{"d_model": 224, "n_head": 4, "head_dim": 64, "bias": "none", "parallel_block": false, "decay_shape": "linear", "train_tokens": 140700000}
MLP neurons of a small language model. Each row is named by its layer, matrix (gate and up: input weights) and neuron, and shows model dimensions 144-207. Each number is 128 + 24 x the weight over its row's rms, rounded and kept within 0 to 255. A neuron's up and down rows have the sign that makes its largest values positive.
A block is one neuron, or neurons of one layer that tend to fire together. After each block is what it responds to, as a language model described it from the Wikipedia text at the highest values.

L8.gate603 [153 170 146 138 140 140 102 148 135 119  79 120 115 120 110 137 137 151 134 134 121 114 130  78 130 148 116 146 130 117  81 125 131 121 144 157 109 134 143 117 155 140 115 111  73 157 139  94 130 117 108  94 123 176 129 106  94 132 106 140 150 114  95 159]
L8.up603 [135 136 119 122 136 126  96  98 111  83 140 126 163 124  99 123 123  91 166 162 184 128 128  98 114  93 128 160 116  90 104 109 140 112 145  99 123 153  98 114 159 140 108 110  91 112 134 127 160 151 134 120 126 131 100 116 136 123 113 110 124  70 126 125]
Description: Clause-opening boundaries

L7.gate25 [ 96 145 140 139 124 124  62 115 132 118 101 151 138 128 115 130  96 154  90 125 108 139  99 114 152 145 117 153  89 117 125 112 151  93 140  86 118  96 123  94 108 116 103  78 156  96 137 143 113 185 119  85 145 150 108 100 114 145 133  91 106 149 166 162]
L7.up25 [122 106 156 147 140 143 131 118 109  97  95 120 199 154 127 104 130 148 122 130 106  99 116 109 148 105 154 172 139 109 108 149 103  95 159 129 122 114 176 105 106 133 154  95 117 132 152 116 130 143 136 151 163 166  91 158 139 124  90 121 129  93 135 118]
L7.gate58 [121 104  90 150 102 113 103 110 167  99 144 138 154 123 110 109 111 130 123  96 113 159 143 128 113 157 139 156 156 139  54 153 126 102 139 110  97 119 102 158 133 135 121 143  96 154 157  99 105 162 109 107 136 116 140 131 140 124  91 151 122 122  79 144]
L7.up58 [138  97 157 123  99 100 142 181 152 112  82 147  97 109 134 125  91 121 129 111 129 178 150 122 141 158 102 130 149 150 137  95  68 129 130 131  97 175 152 125  91  94 138  83 109 155 102 105 141 115 146 136 118 100 125 143 103 156 117 165 177 125 130  98]
L7.gate123 [139  79 169 151 140 153 128 119 157 139 118 182 130 118 138  89 100 130 119 151 123 134 109 151 146 173 106 148 140 100 106 131 127 100 117 104 128 136 156 143 167  98 114 126 116 140 118 149 173 122 113 116 101 152 122 144 131  93 123 148 153  88 130 115]
L7.up123 [161 116 152 132 104 134 102 107 165 101 145 130 138 153 125 120 112 172 115 145 135 106 160 139  83 107 131 107 104 122 137 144 148 108 166 113  88  88 163  78 112 107 136 147  94 152  96 138 139 151 132 135 139 176 133 124 113 152 134 116 149 113 127 130]
L7.gate149 [124  80  98 118 117 156  65  93 136 133 155 127 142 138  82 149 106 112 138 144 120 146  61 157 141 184 116 109 154 140 128 163 134 104 132 100  96 146 161 142 123 131 107 138 126 143 166 119 123 127 155  85  99 124 109 136 126 112 139 129 146 153 110 151]
L7.up149 [144 166 136  99 164 138  64 128 107 109  87 166  85 107  78 123 158 135 119 142 113 145 102 137 131 156 149 123  63 113  88 152 121 136 165 119 113 122 144 175 143 127 123 127 135 131 116 130 159 135 128 117 130 128 125 150 102 133 126  93 106 148 103 129]
L7.gate168 [126  82 158 117  89 132 116 184 151 127 104 158 148 157 121 114 155 117 141 129 129 163  75 134 137 138 149 131 159 136 126 128 109 113 116 159 161 139 158 109 144 149 133 137  71 140 135 117 115 139 100  75 156 135 142 165  79 149 108 120 126  76 153 137]
L7.up168 [170 118 137  73 135 131 124 120 142 123  92 137 119  90 111 102 164 101 114 102  98 173 117 164 148 119 145 151 152 101 120  94 129 165 139 110 119 123 120 145 157 154  94 116 105 138  97 103 113 142 148 117 133 108  98 122 116 132 126 103 132 110 119 171]
L7.gate207 [159 154 141 120 109 157 127  84 132 126 141 130 134 130 116 137 112 143  64 104  81 130 101 114 129 106  76  70 114 148 142 121 152 114 127  97  95 156  89 138 143 142  99 136  81 140 123 181 145 140 100 166  92 122 111 137 125  97  82 135 135 128 151 176]
L7.up207 [ 94 110 145 117 135 145  67  97 105 131 138 157 109 164 133 101 126 162 111 151 105 151 138 117  92 119 106 126 127 128 142 147 112 127 113 119 182 126 133 115 172 126 103 132 150 105 134 104 149 184 151  68 156 150 141 180 144 130 104 161 140 125  92 178]
L7.gate282 [155 115 121  89 120 144 142 121 174 119 115 117 153 196 152 150 132 136 135  92 146  96 128 147 121  74 141 101 124 106 122 123 159 149 145 153  89 165 144 147 129 129 137 127 142 121 107 142 135 115 110 111 114  81 120 123 101 131 138  97 106 112 106 135]
L7.up282 [158 131 124 129 116 132  99 122  84 102  90 128 120 191 123 146 116 115 156 100 109 139 128 118 130 107 137 116 128 109  98 145 149 126  62  79 142  95 120  96 124 124 109 124 110  80 109 126 168 157 121 134 131 136 140 141 147 103 116 147 123 122 127 129]
L7.gate445 [122 121 112 131 128 135 125 122 136  97 112 138 124 107 131 109 181 153 132 107 104 150 115 107 125 118 131 129 151 109 127 123 143 121 142  89 131 186 159 131  83 110 145 110 114 147 135 129 118 125 152 116 132 172 123 133  89 126 161 101 134 115 110 116]
L7.up445 [125 138  83 124 152 116  99 100 135  85 113 105 138 156 102 150 187 119 120 135 123 123 144 114  76 142 112 124  93 128 152 119 147 136 159 109 155 135 105 139 165  86  99 102 164 167 131 163 120 133 130 121 166 142 133  92 129 108 131 141 145 158 138 157]
Description: Sentence-ending punctuation

L7.gate190 [144 134 115 165 137 118 136  85 145 112 118  99  93 151 172 107 151 137 115 116 103 123 128 177 135 107  86 105 126 119 143 145 120 122 149 102 154 115 165 162 151 144 115 121  89 140 122 137 129 145 122 156 112 162 175 138  99 146 133 117 143 115  88 126]
L7.up190 [103 143 144 121 130  91 140 150 104  99 128 149 146 130 122 138 111 133 115  99 132 109 122 124  97 136 114 150 113 137 130 115 149 148 167 127 144 105 147 121  89  79 167 146 146 138  50 138  77 143 144 163 120 112 114 152 107 127 120 116 143 126 128 161]
L7.gate192 [138 109 121 121 130 116 153 121 124 182 145 128 132 129 150 138 110 140 137 125  49 103 118 132 122 115 116 163 120 160 129 128  71 137 130 143 146 104 104 127 114 128 191 163  79 123 134 107 137 112 114  65 132  98 159 112 144  99 169  90 113 137  89 107]
L7.up192 [130 105 129 107 162 125 134 125 117 138 152 128 112 117 139 153 146 165 182 123 118 129 138 113 183 106 135 155 139  91 161 136 148 145 147 143  99 110  91  98 111 127 163 138 142 143  73 159 106 129  97  85 135 115 168 143 119 108 128 134  92  99 127 101]
L7.gate317 [130  96 137 127 117 124 157 152 128 121  85 113 133 127 155 102 176 126  80 123 111 173 131 105 109 126 120 104 121 158 134 123 136 134  95  86 146 123 147 109 143 118 153 154 149  91 161 135 143 133  66 183 125 118 140  72 108 161 131 102 112 124 128 113]
L7.up317 [137  96 142 128 144 125 116 109 118  96 153 123  89 131 140 140 129 112 125 127 123 143 137 109 135 141  95 101 122 159 125 115 169 160 144 102  88 136 176 126 125 122  96 123 111 147 106 158 107 142 169  89 136 118 149 129 147 107 135 150 118 126 156 139]
L7.gate477 [153 163 115 165 120 150 104 114 170 138 137 156  84 148 125  86  67 140 133 178  76  91 142 141 129 128 132 135 167 141 130 130 112  87 158  57 150 125 172 159 118 120 132 199 176 105 119  99 103 110 110 127 111 140 153 134 122  98 140 107 120 115  78 138]
L7.up477 [104 138 164 133 134 135  88 131 113 125 136 143  76 125 152 109 187 169  82  77 151 154 112 119 125 140 140 183 166 137 137 140 128 102 148 111 154 106 141 108 140 164 116 127 134  84 110 153 106 138 111 124 143  92 116 140  79 103 155 120 148 124 158 137]
L7.gate518 [ 83 160 114 108 114 137 147 136 100 154 125 138 118 120 117  88 132 155 107 137 112 151 111 177 119 107 125 137 155  97 146 112 106  88 135 134 112 163 129  87 121  96  78 172 119  79  76 146 147 123 145 139 129 126  98 115 108 134 112 142 106 132 144 133]
L7.up518 [156 126 157 107 140 107 107 146 133 144 122 139 119 140 123 148 123 186 100 152  96  99 168 126 119 125 104 141 159 150 130 119 146 132 178 121 131 101 113 132 144 117  65 112 146 130 137 102 114 156 160 119 131 152 138 107 129 136 107 110 126 153 128 145]
L7.gate538 [100 104 123 149 111 134  98 165 104 129 155 141 120 149 135  91 146 111 119 107 130 115 134 111 184 126 136 160 130 131 126 177 106 138 173 105 139 150  82 149 103 153  62 135 101 108 114 115 129 121 128 118 106 110 155 115 100 176 130 154  96  96 118 122]
L7.up538 [145 144 146 150 131 113 125 117 113 115 110 141 116 115 144 116 112 120 109 152 116 111 167 124 144  93 125 161 136 137 104 124 151 122 153 109 109 150  99 134 157 123  83  83  89  57 177  87 123 101  72 122 125 120 154  97 106 155 116  94 150  97 143 122]
L7.gate569 [112 138 126 103 189 142 118  96 112 107  73 146  94  95  77 136 106 154 134 150 112 149 114 126 179 113  72 167 129 145 126 143 116  89  92 149 178 128 129 101 116 119 114 144 108 169 133 103 124 159 132 107 137 162 144  97 144 108 128  92 147 133 162 139]
L7.up569 [ 79 101 117 120 121  49 129 162 111 157 156 177 169 110 120 145 137 114 126 100 154 157 150 126 161 141  81 128 173 166 112 113 123 116 138 152 150 138 143  95 124 164  97 111 144 140 145  92 130 151 104 116 113 132 110 114  98 145 180 136 133 115 147 125]
L7.gate607 [119 195 189 125 155 117 130 120 128 117 129 174 111 143  79 135  81 124 107 132 138 157 118 119  93 101  94 130  80 164 116 149 123 139 143 144 117 130 108 131 117 137 118  85 137  91 131 139 124 138 117 152 110 116 126 126 107 167 110 140  94 141 141 132]
L7.up607 [163 130 167 105 155  83 148 147 117 114 124 118 121 163 118 127  83 138 135  88 111 101 173 132 133 115 143 192  78 140 143 146 104 114 149 149 170 135 135 113 104 135  99 132 147  96  99 107 111 142 143 148  87 118 196  97 123 137 171 107 131 135 115 137]
Description: Mid-word continuation pieces

L7.gate53 [137 124 138 107 128 126 157 139 143 117 120 134 161 136  82 123 134 131 118 110 122 164 133  93 128  94 140 151 147 102 130 155  86 106 121 125 133 110 124 152 147 152 106 116 105 109 113 148 167  90 135 153 144 131 166 154 110 161 115 146 108 107 127 110]
L7.up53 [116 149 102 114 131 100 145 148 121 101 154 132  97 129 135 148 113 125 104 141 116 125 147 102 136 154 160  92 145 145  54 153 161  86 150 125 152  99 112 150 126 164 108 143  97 130 101 128 142  87 116 163 155  98 129 124  92 104 139 143 111  95 149 136]
L7.gate232 [ 91 128 111 117 113 118 123 107 124  93 133 127 119 116 149 118 131 103 152  67 143 175 162  89 131 107  94 125  90 144 123 166 164 134 154  92 160 164 127 127 117 150  88 148 123 161  99  84  78 130 108 121 110 176 118 109 101 140 130  85 118 175  88 177]
L7.up232 [ 91 145 127 139 108  99 138 163 115 150 166 140 122 119  95 142  86 164 156 124 122 102 162 138  97 149 114 123 133 104 127 167 117 160 120 142 152  91 119 134  98 116 159 120 136 157 101 148 159 161 133 161 138 161 167 144  99 141 201 131 169  86  92 178]
L7.gate258 [133 103  76 121 139  90 160 137 168 152 120  92 107 119  83 117 133 115 147 168 153 145 145 153 103  82  90 127 138 108 103 131 115 143 114 127 113 143 129 117 128 134 111 137 119 148 107 133 147 111  95 139 123 135 182 126 123 105 129 135 112 120 148  70]
L7.up258 [137  98 158 118 134 123 131 139 161 127 111 145 140 159 137 158 177 150 128 136 108 139 121 110 150 109 101 145  83 160  99  91 143 142 158 183 124 124 111 160 124 141 124 123  93  84 140 145 129 118 120 101 135 135 141 128  84 133 127 130 134 131 123 116]
L7.gate329 [140 141 117 150  95 112 130 152 109 146 126 180 145 113 172 183 131 146 144 129  74  95 118 120 156 128 127 135 204  96 131 142 133  99 101 128 138 109 144 122  99 141 150 128 126  96 100 111 147 136 117 143 177 133 114 138 100 108 138 128 128 110 182 143]
L7.up329 [106 123 161 118 177 112 150 125 116 110 165 153 126 155 135 120 121 119 144 168 144 119  97 121  81 157  86 113 129 108 124 128 143 132 143 140 137 142  76 136  83 168 135  91 132 100 144  86 119 145 113  95 133  92 116 177 116 128 151 159 128  88 140 180]
L7.gate384 [152 101 169  82 113 136  98 167  98 138 152  77 151 129  99 148 115 104 156 154 154 104 102  93 112 153 125  84 129 104 109 152 149 117 113 106 140 119 134 150 112 139 147 134 143  88 116 138 148 119 143 123 151 120  92  97 145 153 138 127  92  97 119  94]
L7.up384 [171 117 153 100 131 124 119 154 100 135 137 109 107 137 115 130 124 103 146 136 204  82 131  73 157 173 109 160 166 134 125 136 120 124 105 122 134 151 168 137 145 116 145 126 139 105 126 163 135 103 139 130 126 113 144 134 135 206 144 106 118  97 122 107]
L7.gate411 [133 127 139 144 117 114 144 125 105 128  98 111 166 119 125 152 103  73 133 133 167 155 148 109 139 121 131 129 146 181 131 143 132 100 104 162 137 134 141 187 130 106 105 141 133 120  95 125 131  93 136  97 164 105 127 124 166 135 140 130  65 134  95 181]
L7.up411 [100 162  93 122 129 165 151 140 147 149 139 137 122 141 139  95 133 136 143 134 130 143  89 119 136 138 147 106 126 108 131 165 165 151 115 119 115 166 113 125 133 178 117 158 133 157 143  97 149  87 105 150 108 140 161 176 137 153 101 126 117 128 127 133]
L7.gate486 [124 133 127  99 119 150 138 168 121 137 146 133 114 156 161 150 115 122 113 119 121 118 126 146 126 102 128 115 150 147 106 154 132 169 146 167 132 150  70 171 100 102 143 148 162 176 112 117 129 112 145  93 130 127 128 105  95 171 131  74 136 100 169 115]
L7.up486 [123 133 145 140 122 162 123 148 126 158 165 153 135 126 160 114 108 120 133 123 144 140 125 134 137 139 118 163 109 122 116 172 151 117 161 129 160 118 137 174 105 135 158  92 129 134 144 145  84 112 130 128 114 122 115 135 134 165 124  99 140 139 112 147]
L7.gate583 [146 103 157  99  78 129  88 122 178 131 141 125 123 152  79 130 133 108 128 134 120 153 135 133 122  95 130 141 120 124 117 155 129 109  99 100 133 123 150 159 154 169 160 142 154 120 107 131 101 196 124 124 145  74 154 158 132 161 143 102 159  91 143 110]
L7.up583 [138 144 122 158 149 150 111 137 147 131 120 133 156 121 112  72 131 152 122 115 172 142 137 107 138 169  88  70 128 124 155 139 133 110 118 165 136 125 151 130 174 107 129 147 121  79 131 133 153 177 127  97 204 110 151 111 105 146 146 138  94 141 157 147]
Description: Mid-word fragments

L8.gate575 [ 91 120 143 136 136 177 148 134 183 122 137 176 160 119  92  80 103  80 132 159 128 123 110 162 162 136 138 100 101  83 173  84 125 172 139 125 131 175 151 132 120 121  99 140 133 124 150 129 140 114 151  88 149 117 103 114 145 110 137  82 139 114 158 135]
L8.up575 [147 134 137 124 144 108 127 155 110  76 154 127  94 130 112 131 140 143 128 135 127 114 141 152 134 115 114 152 149 116 172 142  93 162 140 169 101 142 149 172 116 137  84 121 142 137 129 122 102 137 132 142 124 105 144 138 165 134 120  96  96 102 155 158]
Description: Second piece of split words

L5.gate96 [114 121 137 135 126 149 135 109 131 118 114 141 102 186 135  43 131 117 109 176 144 132 124  77 112 124 119 137 167 105 108 117 146 191 110 164 147 154 138 127 110 150 168 107 144 115 134 163 118 159  96 137 137  87 166 161 137 177  95 131 131  94 123 131]
L5.up96 [110 135 113 134 101 176 133 131 139 159 125 189  87 113 118 137 131 110 134 150 100  61 152 107 148 143 139 112  88  78 125 141 145 163 107 128 135 110 126 135 121 105 106 156  87  99 136 169 113 166 144 134 137 113 130 132 144 173 147 103 124 126 128 138]
L5.gate527 [130 116 102 145  98 110 114  73 126 136 121 111 123 121 109  98 151 140  70 133 101 170 114 101 111 129 163 120 121  81 111 141 144 185 117 107 139 117  90 160 148 124 126 130 117 206 129 102 173 132 114 122 121 139 114 161 131 147 162  90 143 144 144 137]
L5.up527 [132 122 120 160 111 110 100 160 122 105 143 126 145 149 159  76 152 144  97 111  88 160 147 136 140 158 126 135 137 111 104 124 151 166 150 118 149 143  67 142 131 146 141 110 117 126 130 130 199 144 106 125 122 128 121 125 130 116 136 137 144 153 140 138]
L5.gate563 [ 94  97 127 139 153 131 122 115 149  98  88 157 129 103 134 102 175 153 109 114 131 154  91 123 143 136 138 124 129 130 137  81 136 143 127 151 117 143 114 107 152 155 111  93 140 139 169 150 156 160 127 125 148 137 174 139  86 133 145 143  97  93 126 149]
L5.up563 [160 119 179 119 125 146  77  74 115 137 136 123 149  92 122 118 181 132 117  98 114 155 110 140 169 149 117 104  81 125 124 158 189 140 157 144 105  98 125 123 162 184 110 115 168 135 144 136 149 122 148  96 151  95 144 111 135 124 138 152 143 132 135 144]
L5.gate579 [154  97 106 151 138 128 155 139 115  90 133 112 130 147 134 150 139 188  78 130 131 167 169 128 135  85 138  92 112 126 142  67 123 136 138 145 128 128 167 121 176 150 148 125 115 113 131 152  99  89 120 140 150 120 137 113 186 149 146 104 174 154 144 139]
L5.up579 [123 119 139 114 118 132 137 107 164 117  98 109  98 125 115 136  95 150 122 163  96 187 163 125 126 141 148  99 114 115 150  99  79  73 165  73 120 130 117 175 106 126 139  86 121 130 138 138 109 100  88 118 108 125 112  91 157 123 116 128 136 135  81 105]
L5.gate580 [130 109 153 122 160 125 102  83 116 140 155 151 155 146 114  96 109 103 138 123 116  89 158 119 203 162 167 159 156 139 179 117 120 157 147 134 110 142 187 117 115 121 135 163 142 136 137 121 131 127 111 125 146 137 131 146  84 104 138 134 129 122  97 168]
L5.up580 [117 137 130 140 120  93 162  84  85 101  84 105 146 134 109 155 142  88 121 130 131 127 152  94 139 119 105 155 130 182 149 122 149 107 100 150 161  98 152 128 159  81 164 125 140 120 150  95 130 150 134 112 118 122 169 183 148 115 108  83 149 130 128 125]
L5.gate583 [140 106 138 137 139 154 106 127 141  87 118 138 153 158 122 148 157  83 161 121 123 174 129  91 134 113 131 107 148 125 157 164 107 117 139  92 137 149 109 185  61 108 134 121 111 135 119 140 140 138 124 126 153 131 108 123 171 108 140 181 120 132 115 109]
L5.up583 [167  84 152 140  91 104 147 127 131 160  86 146 137 130 111 145 114 115 150  94  82 135  99 153 146 138 171 137 122 145 163 122 161 154 116 131 153 130 112  99 126 135  86 119 135 125 140 109 123 115 153 123 140 131 137  98 142  92 154 151 106 139 155 100]
L5.gate606 [184 122 122 123 110 123 160  76 128 113 109  94 141 125 131 132 162 118 122 173 140 125 130 110 106 113 125 129 156  97 116 147 116 131 107 113 127 114 117 130 101 157 171 119 149 156 141 116 132 124 153 145 123 142 184 164 113 129 122 109 177 149 129  91]
L5.up606 [192 146 137 160 172 126 112 143 103 104 115 178 110 109 128 141 141 139 140 138 117 114 128 135 106 116 113 139 107 105 161 127 153 181 124 138 140 105  98 122 115  90 159 108 191 129 126 143 147 114 152 113 158 117 106 178 120 115 130  93 168 127 124 137]
L5.gate616 [127 148 125 129 131 202 149 112 103 109  80 143  94 101 115 154 135 131 144 109 132 147 128 166 142  88  81 122 111 123 163 139 179 112 133 127 163 132 210 143 111 140 172 130  93 105 147 162 180  88  89 131 145 138 148 101 124 130 125 161 148  93 156 105]
L5.up616 [107  92 133  84 144 143 112 144 170 106 137 110 124 123 190 132 129 122 126 153 131 132 140 113 125  95  89 155 113 150 102 144 116 176  95 129 150 128 118 152 123 147 119 105 136 153 129 134 125 127  99  97 148 143 108 144 146 155 138 136  97  97 149 133]
Description: Mid-word "ir" fragments

L5.gate25 [115 123 132 110 134 132 188 114 132 101 149 137 125 175 134 109 112 117 128 142 123 126 146  73 165 137 125 148  88 111 155 137 134 101 134 119 116 181 147 139 110 134  96 119 156 177 159 115 176 130 118 135 163  98 144 181 199 143 154 106 114 106 121 143]
L5.up25 [170  87 168 133 104 112  93 151 112 115 134 181 110 131 115 150 125 127 150 156  79 111  99 137  88 136 131 161 151 133 125 158 128 110 128 150 117 137 164 134 127 113 100  85 120 105  90 128 106 138 121 101 113 100 137 132 141 116 108 116 109 152 149  53]
L5.gate33 [156 124 101 119 142 117 159  91 147 115 116  97 150  86 162  94 171 159  76 138 173 107 107 143 134 123 121 152 173 139 141 128 169 151 117 163 159 173 133 102 133 125 181 133 114 118  99 126 142 171 120 117 128 132 148 151 136 126 124  97 151 126 157 115]
L5.up33 [143 140 144 103 102 128 128  73 144 134 125  81 145  87 142 170 111 116 133 144 137 143 111  96 154 159 171 136 156 163 100 131 133  96  90 178 128 157 156 150  97 121 149 124 134  82 135 115 112 153 139 139 132 172 140 172 114 137 115 127 124 139 134 125]
L5.gate228 [150 130 152 132 124 112 157 127 140 132 123 195 107 160 123 104 116  70 145 160 118 102 117 116 144 158 175 133 126 118 110 121 120 128 128 170 124 172 121 111 150 116 145 156 116 167 117 120 129 151 150 148 170 143 123 147 159 210 152  92 125 109 112 134]
L5.up228 [104 143 170 132 127 134 161 130 143 135  67 148 106 167 150 105 109 100 171 163  95 107 125 100 120 125 148  90 119 145 116 107  86 125 133 145 133 149 144  96 126  65 148 143 103 103 101 134 117 142 138 158 147 111 122 133 160 132 153 157 128 142 108 153]
L5.gate241 [160 137 117 105 113 124 100 158 148 112 138 156 124 179 106 128 154 157 178 124  76 150 128 125 132 180 164  96 164 145 123 139 106 114  92 133 138 144 167 120  96 102 141 121  83 168  97  76 136  89 156 147 138 102 177 156 155 123  94 128 111 131 169 139]
L5.up241 [151 123 137 152 123 163 118 140 139 133 165 135 137 104  96 130 179 159 170 168 116 157 144 137  97 138 126 166 163 145  68 113 162 112  90 158 114 122 113 119 107 104 126 104 137 119 106  85 142 127 117 117 116 113 181 188 123 146 122 177 109 129 146  86]
L5.gate287 [143 164  94 159 106 125 172 122 100 112  99 152 160 120 153 115 141 124 162 109 114 122 114 138 125 140 169 137 117 103 147 101 132 104 148 124 125 143 149 153 132 104 132 122 201 146 130  96 157 181  72 172 150 128 159 182 147  87  92 142 130 125 148 116]
L5.up287 [144 130 149 169 186  82 138 109 128 135 120 112 126 151 119  90 137 160 107 125 168 163 159 125 137 121 156 124 129 154 116 163 153 125 163 125  78 105 141 161 121 133 125 107  92 151 125 111 134  88 138 162 122 131 122 123 136 114 212 105 142 135 133  93]
L5.gate328 [133 120 149 123 153 138 123 110 109 120 149 132 136 135  74 131  96 103 175 119 135  93 118 121 130 150 115 127  99 128 138 159 135 141 116 129 139 118 120 151 111 120 105 118  99 136 144 119  95 137 122 110 120 147 117 180 102 127 105 168 151 140 115 109]
L5.up328 [143 151 104 113  66 132  90 122 122 162 140 167 155 134 134 129  86 104 120 106 113 115 142 178 119 153 163 164 142 100  75 129 137 154 138 107 137 114 156 141 106 112  93 126 158 144 148 120 166 119  95 127 123 149 135 115 129 131 124 157  80  98 104 134]
L5.gate458 [124 125 136 145  96 128 155 129 105 114 132 178 136  98 146 118 109 113  85 133 129 102  98 132 136 119 144 121  96 101 122 140 124 157 201 152 159 184 109 132 111 116 142 116 103 138 134  65 116 138 123 152 147 116 150 137 127 120 149 116 134 129 102 128]
L5.up458 [120 158 191 129 127 127 133 110  92  82 137 122 141  55 124 115  80 111 100 118 141 115  92 105 121  78 138 126  82 112 138 115 137 134 174 146 150 144 108 141 130 145 167  83 119 138 130 115 102 115 104 155 147 130 135 162 149 111 128 139 138 141 127 138]
L5.gate466 [117 110 155  97 107 156  74 129 145 113 143 166 144 122 114 134  98 135 160 144 113 148 116 132 129  77 169 127 135 150 104 160 136 108 146 135 138  98 108 114 125  78 160 134  87 127 120 119 146 110 116 120 133 111 141 142 137 146 115 123 113 145 109 137]
L5.up466 [135 146 150  99 110 147 109 149 113  81  87 153 143 116 113 122 145 147 175 167 119 130 134 122 126 114 150 132  78 112 147  91 123 113 139 150 123 144 120 122 112  87 147 154 126 100 130 118 188 102 162 174 132 116 149 154  88 174 114 146 115 139 124 153]
Description: Mid-word fragments in "film"

L8.gate615 [116 128  93 136 119 143 110 133 101 100 149  91  69 119  58 135 119 103 106 150 142 148 101 152 102 108 124 156 126 141 131 125 129 111 129 119 158 125 147 114 132 102  92 122 114  65 148 100 117 108 123  98 126 137  99 136 107 109 127 165  87 157 117 122]
L8.up615 [120 142  85  99 114 125 102 160 134 158 155 160 150 181 128 125 122 134 135 138  97 126 130 159 120 145 133 115 103 122  80 132  96 114 127 123 119 151 128 125 104 132 128 120  95 108 120 127 112  91 161  79 153 141 180 142 116 105 113 138 153 101 137 139]
Description: Mid-word fragment completion

L5.gate35 [124 132 121 145 113 122 127 110 141 153 119 142 168 129  93 198 139 132  93 110 174 122  94 113 175 101 162 136 142 129 125 111  96  85  99 144 106 183 136 139  76  98 145 132  98 162 132 114 174 105 123 111 156  98 146 113 102 132  96 122 166 136 110 119]
L5.up35 [132  81 100 115 120 136 123 128 196 176  76 154 154 121 140 139 122 128  65  77 152 121 105  83 139  99 162 138 137 163 119 129 117 144  76 133 115 147 153 140 123 125 115 123 111 129 144 115 132 113 116  97 117 119 101 114 141 126 133 146 156 153 152 149]
L5.gate62 [118 132 133 133 145 132 100 136 142 148 117 133 110 110 122 149 131 185 156 111 144 153 106 123 156 116 113 126 159 103  68 172 141 102 128 107  86 175  89 102 107 131 134 110 144 125 106 133 112 133 118 143 114  86 151 144 114 102 145 125 129  65 133 171]
L5.up62 [145  95 135 101 122 116 174 154 126 110 119 153 113  84  93 111 130 147 111 114 146 133 117  92 149 135 125 111 102  89 107 174 117  85 151 119 128 116  98 175 189 112 134 122 136 130 134 136  90 112 133 141  96 143 144 132 148  99 144 147 154 156 106 131]
L5.gate116 [134 151 107 135 100 109 137 119 135 162 118 129 148 141 109 173 174  88 105  92 109 171 174 117 138 136 100 128 108 150  98 106 100  89 137 109 165 150 131 106 147 114 140 150 139 168  92  91 109 144 102 133 119  79 176 144 143 114 149 129 153 127 112 127]
L5.up116 [114 167  96 143 142  98 114 131 102 131 118 117  94 135  87 136  96 153  56 158 160 144 115 122 159 111 171 146  79 159 124 105  78 148 134 123 152 166 141 192 124 111 112 123  88 121 132 149 124 158 100 174 100 104 109 161 141 158  97 163 147 114 107 135]
L5.gate122 [136  92 118 114 156 131 126 177 140 138 142 147 164 155 121 197 119 158 146 114  95 155 134 137 104 139 130 131 159 151 140 150 122 121 141 175  80 138 113 133  95 157  93 116 138 152 141 111 155 124 126 123 137 130 211 134 138 119 145 112 153 110 129 143]
L5.up122 [118 139 109 138 138 114 119 146 143 150 140 135 133 151  72 128 130 113 108 108 139 127 140 126 123 156 128 144  95 154 107 139 141 144  89 149 123 128 112  96  96 149 146 121 117 125 112  99 147 120 149  80 141 123  86  74 123  81  84 159 173 145 121 153]
L5.gate183 [117 138 118 198 190 118 111 141 127 119 104 148 139 124 106 116 123 145 128 131 138 148 128 125 152 116 128 169 145 105  70 147 109 144 131 106 100 170 165 159  64 136 137 134 114 143 183 136 160 147 117 155  93 107 160 134 130 116 136 112 171  98  95 124]
L5.up183 [156 160 117 168 129 135 121 122 155 110  90 144 132 137  74 125 110  76 135 122 134 117 128 166 124 133 180 176  84 144  77 128 129  92 149  94 132 161 117 132 105 113 125 112 130 171 163 113 143 130 118 134  90 131 126 127 106 128  92  81 119 111  92 145]
L5.gate239 [110 109 161 146 104 156 117 137 119 149 120  66 101 130 105 157 112 116 165 144  78 118  85 125 124 139 174  96 134 104 163 120 135 151 156 107 146 160  87 165 153 116 153 122 102 139 132 127 121 106 124 110 122 169 153 123 172 107 105  94 140  88 153 107]
L5.up239 [138  87 121 119  87 154  82 156 122 119 155 112 121 148 101 165 144 140 119  87  94 121  92 105 137 134 158 104 136 119 155 129 142 132 123 133 151 156 160 128 126 129 129 125 125  94 124 115 126 116  90 122 136 193  96  98 133  93 101 152 132 114 157  94]
L5.gate304 [181  99 131 181 140 121 118 117 134 139 132  93 126 124 116 138 132 132 107 127 110 139 112 124 104 178 142 169  73 122 124  80 117 159 112 101 170 146 138 129 159 153 116  87 133 185 127  88 117 115 131 111 135  99  97 104 107 133 138 100 157 121 127 133]
L5.up304 [138 143 126 102 114 116 169 170 129 142 121 101 126 140  90 167 134 133 134 150  95 137 136 132  96 126 146 176 109 126 160 169 151 127 127  99 126 127 139 173 138 143 144 125 119  93 117 112 145 117 127 112 119 112 107 110 160 154 146  99 119 121 127 154]
L5.gate331 [122 109 175 123 116 114 114 128 125 174 125 113 111 106 137 124 130 130 109 139 110 106 122 135 112  82 149  76  74 114 151 187 159 168 118 103 109 107 103 152  93 149 125 141 106 124 146 130 134  78 127 171 136 136 120 100 144 123 130 180 162 138 130 113]
L5.up331 [143 128 150 131 107 106 125 116 114  94 107 101 175 133 141 124 136 156 128 118 126 141  87 120 114  97 104 142  70 138  95  84 141 129 146  94 106 112 109 164 126 123  69 112 113  87 106 141 144 148 119 107 149 149 147 159 179 142 110 116 155 128  84 119]
Description: Clause and field boundaries